MLP neurons of a small language model. Each row is named by its layer, matrix (gate and up: input weights) and neuron, and shows model dimensions 0-127. Each number is 128 + 32 x the weight over its row's rms, rounded and kept within 0 to 255. Numbers have three digits each. A neuron's up and down rows have the sign that makes its largest values positive.
A block is one neuron, or neurons of one layer that tend to fire together. After each block is what it responds to, as a language model described it from the Wikipedia text at the highest values.

L5.gate17:086178133144052113172100119160157162110102101095126162142116107176143159133158157160151153115115091131156150118130141166079154122111109125113125091153130125174118082095111159111095175141139145193137155145088180152179100200085168154192151162104121192120125106144124155110131183166056137056107086167138094167164114104173127119119179147060094087165063085179148141165064089101104116085155
L5.up17:095106135226140093078101144114128045160166156098074112131140132128142132175134133192141150087118123117143192152042121133148113131159146149150117117092140076145121173165158071035118171109148147118140161143131122105129197092085120173154134125112094138094090152186142113126136071101085096150147123165112124137176123150145150119176124093120153126166084130099144097155096120147138065153145
L5.gate229:117149120181155095145118094135159084094104125092061175151136117149199166102133116153083151125119154154121111159087147144115154116088133130092124138102118144109167158084086118118114156068181149146137123134132154107137117150063123124163122142127132128115131140138073145093195113078113129080168124179100134152095155113128200162116139115118101145135111078125168154155103165148141104128160
L5.up229:097037098140058192099156101109067153108151157164168106140121153072106121105168182150164149122160128136096177137192142116061087115191162148122176168083131148139092130115116173096121117193111117119064135112095118105107130091054128120169170140113088166157118161126075165135125171073083096086111130105140100176105100128127120120124120125044136166152072090120138106098120093119107077164139
L5.gate417:102137131097070112113087130101107110110104160079103121149145176128111150099199181158142126107142127169177122153102110139118135139129081111067109141064131099093126198137118126118144170116190100125120140073142113111117098150150181220172139093127123114051090190178155146069077178098073157102108096102124125178126128119157128114121129141094080157139068115091127129113103099092132119178156
L5.up417:119084144127125114105100157106095131178084142096074114125169219135096164116196167175158156088081144180120177178117147115121141174171130134093142136139204120095107189139100089143141149172161133103159135114097108137187112122132196146177136108169134152126094084114158106086150145103077131112109107055101139155112129084162173135088127141087097194170121104082175085112116114098123170112140
L5.gate433:102137038167118129131145196135105141092125168159162110127136108127136202122173132171154108092106176131120139096122153126137166148137107110123139091165142122149090127118084113110185147152121136109120142190196141076126135156121124159134119157147071147172168119144087107076105102135103103156086087110169122151055104099192145076109107119099143183168140115100141124128103068160136131118151
L5.up433:140157156110147187106127127078141134075149149112088125217159168123195107110115172059104192152132133127179133147144141053131113122133181124106139164092100173164155059055096115176066139118151152080126148088131159150154149108130121114095162148070102119124102119173102142127092138102103157053132134182119115119135122117117195127150086131134144137109106127126120084128111153121143113071136
Description: Comma after introductory phrase

L5.gate29:133170105144136168089150138104180090130154087146087139102116105103145140091105077164166175152126133101073122166101127125176096123087107163083123100170113137156127045078063142122104167162149072108210172186082120129091131162079124137102095142151179171122130183107121152108118150181120129168107131059150072155095150126075186081135181143110148157164143136158142144087123116099135150126114
L5.up29:062123097088132113124175111108145173158067107138159131115142058132150046126127072069147186172102089136098154155141126129144113100196082122120149111160109140163148155081154099160127127147142150126156149150063132141078135167117133110149199136151181115126095068190102104093112116118107106150126202131174148115154133093154138087156106115126124131095096107084093101163072044152155051080133
L5.gate188:115172158163139142115181199138130086145094148168120111168151143136174137149139157108114150142151138127119132118136189108111137153127089173079108100103123119128075161085129072141150158154134166123123111163140079146144169147152120121149096128171126152054152137155079142131129155068138133160166171101142092159099220050116122180148133170079123170067113101163151122174104078143134118166110
L5.up188:138115151219069175134089057159171179117182170108120155186144147130101107100143094072160139063129155123154148112123126171102090113073175102075068078129208127126137183123142081184151104106124136139131128127195135110141164152102067084161081095108117166101098112107122127114135129136129069055095186129119119168110117138119084127141142148073111127130086104093107102157124102115105148134180
L5.gate482:113150123132118104075126145095109113137105096152122133157125147099159151126094111091101090159174159194114137109142124134156150123174146191117108152136111101154105156107082158101157131153147097135068086158106085139085085077120128135103111123169150094149083080111100133177089180202132098090075153154139180154102077155098129105067147141148188137117157144076128102086114146159128128097118
L5.up482:132115125137153121137170159146082137121096113152177136129098186108181144158113123104141173148150148187099109060110158121140129156132121128153148113149114157164109123207076168129176166143158098190062099152093064136111149106120133149120180110143182129149119106141107095201096103182149154136131149167153136115080120142139079140169132122057152142062114149103115100123077139149157145159162
L5.gate508:118119116101141166096169124135136130142181144152130131183150161108131160169126185128077123155181133113125109106101122144097089074122135200134070079087097161139063165069108214189120166079136069112119109117164106105139158138197119154143128139141090130065106145162117178152153123158168078106155127144148146148121075091134115103103133135166152133133092153101114135124049128168067110157182
L5.up508:128111097116134174115143113183113222163124087180125149147163148128077141132125144088129157157089141156141152108114079042110110152108136165175122090078103164100066121097162175152065158124192086144103109093144171130111154090146128129171131159141174129114153160101116109156134090172165128086178096130157160161108120119163125128108150107141120143138138172127094156163076148148092132118212
Description: Paragraph-end line breaks

L6.gate108:104097121077081087092087132051118138110115111160099106160148123119166155068151108132136125093141171150137181134086102171126097125209097090136110160122145084062101167122171144149110125120143106066088073116124105134090196119098184129122145174162106189078127140128127154106058086164132107105093118161086162136125150081138166138105101126086089178081159111101086075106089119157072150096130
L6.up108:140186129148059138096181140145078184111161169118138115104153173137091106138125194181135075153112162141108155121111196094125093176164168103130106141072160175094191131079110104171136133081125085176095158111117139171200107161165152141130120144155121098141146124078162127145151121079090116091125141110144158157121119100067135185107135084140141125211074160117155092127112116104166148155130
L6.gate125:122115146090113109063091135167179188122164100149139108154102106123171159167211139131095145169155131102114143079101160177141107120101117169104117171171078096148116142122164170096130147147151123159096152115125156126131106093171108086081140153074066156193086068128146132123165117171174112142083127117175105132156137098109146110122072076141065097169104094089112066115071107178182184097117
L6.up125:132171129117211150116120111140166060073090102088147103140130098118126129098169135106142157206068146156134155182111120112118133157121099154113142124103104117094141048072135186076125129203092140042112167132061122139122166135063187134175117161145102127047184128140129185091136173163172134118087103104109126115143124114163092167106079136113156134109101126123111117112103128123107099113098
L6.gate127:115190088137104120102120143096189118114110147137105079104185178145142119130189150134102164093098175194153129133166099144128138096173131145111109079174157145131147139130110118145058143144137132111138072093134171168099112159157113139070147185155169149125149142117096127105156125079097093115075145129103106117107118106119136117076117161154137172168177137091116094124183109139127083094178
L6.up127:115165202184071128054113112095113077114047118136099194160144086128195134143119145074094182105109186128132090127140091123100075156092127168113129079105147144085129141139114120190088165100138110108132107165125168129100123112114151094134109132115143143112119076100103161121084093145115136160088131140132108136114087095120163178134154121080123174168172140110127165135065158122153140129164
L6.gate137:147130037115095148103163117064110138111087088108060149143107128173111085115127140105103157130104148141114141131105122140109121144145083156097134153117104125072130108068141133105191105095150151133090197142133099130094157145162146122125112118208125108114100115157108130095154206121104059111127137151090081047105104093078083171165123146115157139101132097075137117098081194156111126159081
L6.up137:205137121126150114129203150074111075157106098149049137160086141163153114103115161167200142177137130142092108097119095099065142176138130137087129109086111143137095071077148085117096137084136105110159155129077146150142149136102089111032131146171115137155132093142097141155129153134151085136176127130140093112100161108122153126160147116103160154065091065162101121120074131091091077155129
L6.gate188:126132102076148127092142119069150151085148143075127098159121140090100154059130106128132111132118116125147116113087083084127128150150127092154132111115139173101157104106162119140121160127114118165113155152130130109152174184178118138150088055080103102098120137155124138148093094136077166086117112082111083091043109143103107167130121096144149073053113120065110106093052085147133191183181
L6.up188:118148122141085108113118083041180119173149112157119146153152103128168133158204100068163131117122145085172091122100112074179106117089188131119122151068135121131142122115161071072108108132140092124171107046164151061150135101113123131133138138165106109123110192101074071141153119087085124139092091150127145157107128130147107093114098120152103181144070165110122154069143109159132105138169
L6.gate192:135150141143135097104130154103124088039084161093055139113106164139191139099112170187200140159144080178176138142120151146056101128131094101089105083110141137111115172115088079114155157159103110078125162205110144099169129095119119128118127199114125122184139159122150129102095127143119090106094183131152115094146109059101128120193149170101088111127142120124142100142117174110138114100128
L6.up192:084104170148111132150093143160105092077110184176120143137131126178173111088116159109114110117168154169161170112125132172128103138134097132106174121028089117120101167127086104115128146093105104134054178137108132124151144115067175085117169073093109093135171177172197114135189137098080135105126117194132165114114103090136179135150188132169108156111072128082113111132138155096130112176106
L6.gate306:117107099172108100118109187146166154149107136115134122178127141129140160118115186108139115145136145111151145097153101120065118068150121158100173145163126134124135168140080080210130163171135114135127171117155143188169102105200122174202144130202144161106150133077160136107121118196142140103176102142091145145106096104195112132095173137066083135093148100080087173138116060127177097124128
L6.up306:177137132156161131085116129191143099130131167074133158103162130128127173147093160150141130149148164133149135085190135092102126135135158126133116138107154102159161132145096135145149153142164131125124143115165102129175133114176121195193137168134131103096140178100122175178115114128097109172157159081078157126094119135141085186085160173097090119077153156113095122135118084123121125096085
L6.gate340:143144132127170110162184116092109136126157087101156158096146115123073160135182132110047138163163148120147119156081160147089101141088162098106127108129098184120110144098083135102157149189108109199133131159096087105127115194147116090109132112129140173095156098155106142117139143117030152126039118115062124151135139130130098108072079132093159065114149139157093110151132113143190127134064
L6.up340:139139113103099104079169125100140116117165119100183143141225154127099163147159147164172199184167138054129112137137080093118149089113115074114193098142099178150101144166061102127193111136095086133141123126117122157113058134141127112098107162158120150130122101115104109129200143096141195141082118106123132151083139107168124124170105156081145074117149111175107154121134129106131105168137
L6.gate351:089140130156121107118147056123160141149140155104104099059133126107155146114098128149186113136188101196108198140105174105176155142161203125163098156140183190108124146046132099081140083156119043192109134149118095132101140112189124132125137157191123164116102150129095107110139087174135098132156083085171107137133130118168095143059087123107101163162137143095132064103156086118142160125066
L6.up351:142131074080166136078153113087154136094113120110105128189145065129121154120128199098073129193107191183168158134101121132138058141148096119140135139120149088073103151145099125119154138146127160092212149164051193141113097130116116086121110119181127103118117135172140144165175079123190185096159136154135111131138102143036104150117101118085077100110061141146097161109050158103109095136167
L6.gate356:122143151169109122059153109113112126105069107125115150165086157097102136098107105169143099144162171121099100156108135092146177139121170114094160083126126100116228128074156151094135138125169097124111202170084109103105096119153114204194151109086144112100113180112137154134136103149075081103156068138142139147096128080199117088103136100111115067170152057117104123161121078085104079154185
L6.up356:152140125136121101104188149133128105138149132106133112148168161116121152111092060060129137133119119185101150125115150196095115119141052160112177180125154183069121155130108079077141110188136142135123142173104126094125113120125104078085090184119101145138181099101130114061134152139138139161132069255061146148080115108170130116149124103131193178153135114139081150118161071140155134110121
L6.gate391:100181144092154102118096112137153164102029136197096165130074098108165196135127192145133139060140110153142162114135090147148150097089124186104116097118142110117144094090094142142137155187084155150130081153126103093136128130172107126107131169150098131097089111103115057092140115101096151138172102182133147122145195090144148129093076089134135186076104173171136140118168138096132111125066
L6.up391:143135040155167155143128105121091063116171128192163112155182191164146135120034106137156130123157112167155104136195109062128083085096072120146132130121099167086163205089142162145119100125099132146098157141145126142177154144132158101112124111126123164149166134124130108155120125075166102114130115153142172137125183130161153110109134115142147110107111086099120046074158123173150143166092
L6.gate412:117128153202068144157107136164121116121114120133160226132103138185110107134156129193171112160149152118098150069138156154120111162173198171059190107083114144105160166112114128077107104129110173079119160164146138178107164072113043110173097129123112106123080091138155071089153151125142118130144171100153167125162130088152109061156086104113103146126163124071119135072086139145132156115122
L6.up412:177074114146102078167127162136076153121119098124173122145095085199161076150128134089146131161093130139101157077147156107154092216122155197136179086096150119139161165073099109085071138135125116095115184080129101117126141083115123113108111118103128139095075161149081147158115150097103151086163115223122201145142151094211138119101092141055119109101153161105114126072120152123143163156130
L6.gate427:097161180159140107068106115076149147124189130104130152066189147173176151096100136120135134114114179148179161106101181144097126086174147100115178157143112105125153075177107073147165160167117146208113139129159110119171164152120107180137128171151151126160159144114085165087143126109111210158116143125098199140131169106135152142086113053108141157136138093131026152096152160139144101127147
L6.up427:113107098129094125072089121098094089145098141091112138136163141143151140156145146136144114166108110154133140092108112151090121086124101100075152115139131149104157131095163175147056139082139141239091170148143122064133159167108207060128109136151132091111129157227112156172069190151098185135123103105162145204149157120127184137137102143132051098126096079111065111130121163072147095120120
L6.gate440:118191129146081085109089137126131199110160127167117157139197107175112107161141112125119137094161201191173072139212074045115133170173121155083141082113155095174146088142124126110221129132115096168152110109119145124116139146124095136146101143148086115140079144170123200099090158134133113081088158104129147068128118070138106086152103162181123166098135109074118144220113172182133151127056
L6.up440:130137112114169171107146124124173142144068115133108159154154088119156082094116148130073143218110106167159149094150114097095088170113160115099164153112100138099173139129096123106093101114195170132200106145101140122115157150130177143087063106064108127046082157169152067105187163104135098103154085093161107146153093132158126087107119083097147124134129143110108065130129111193110124145125
L6.gate476:151103125124103164094122113077101211122108133113172167177075083138124156136123073134122186142206119165093123109156153126045101177155191125121112106068153095083136134126142106161139214103129109175083186177083085179112146096138120155127086102092122117119163104129071104151129177140144147125125107121150119114121155178163127155076134073100175129119112121081090102140108109092131100163097
L6.up476:113122167111087108114162088113083142107091131054095166199173104166135082096135162188138114124161098135083135137126169135135178112072151064081127135088142096116102082143169157193135129135101113114136117181061137070125160094120091154155080121126136119207134156154171129103091107168126137095150086090133167126128121107096157118153143098111134162133155103070117156148075090123124083162163
L6.gate494:087171109117131079084133164141100157117140154135081136145139156071171103094176192135145148140131165178088124060107166148117168224087115158128116101157091120131140113144129117161121140145114126153158189143179092184190137124189109179146119102097119133180111147108099078111163074163146100125164158145095125068138149131183138068121163181132134133158108119090039177130102122145111155115128
L6.up494:049123072183096071061123117093095102144171142129123136141078141117137144144045144164081055092140197152144195066140109170156163137081124110099103117094171078116174081135059155108140132179127109102079131094108144108144146164117109160155059148135153167098186136123057172128164133117175080162122141165088103109167111164126145098124085136144109139153062154053134125105160109120104142143155
Description: Clause-opening connectives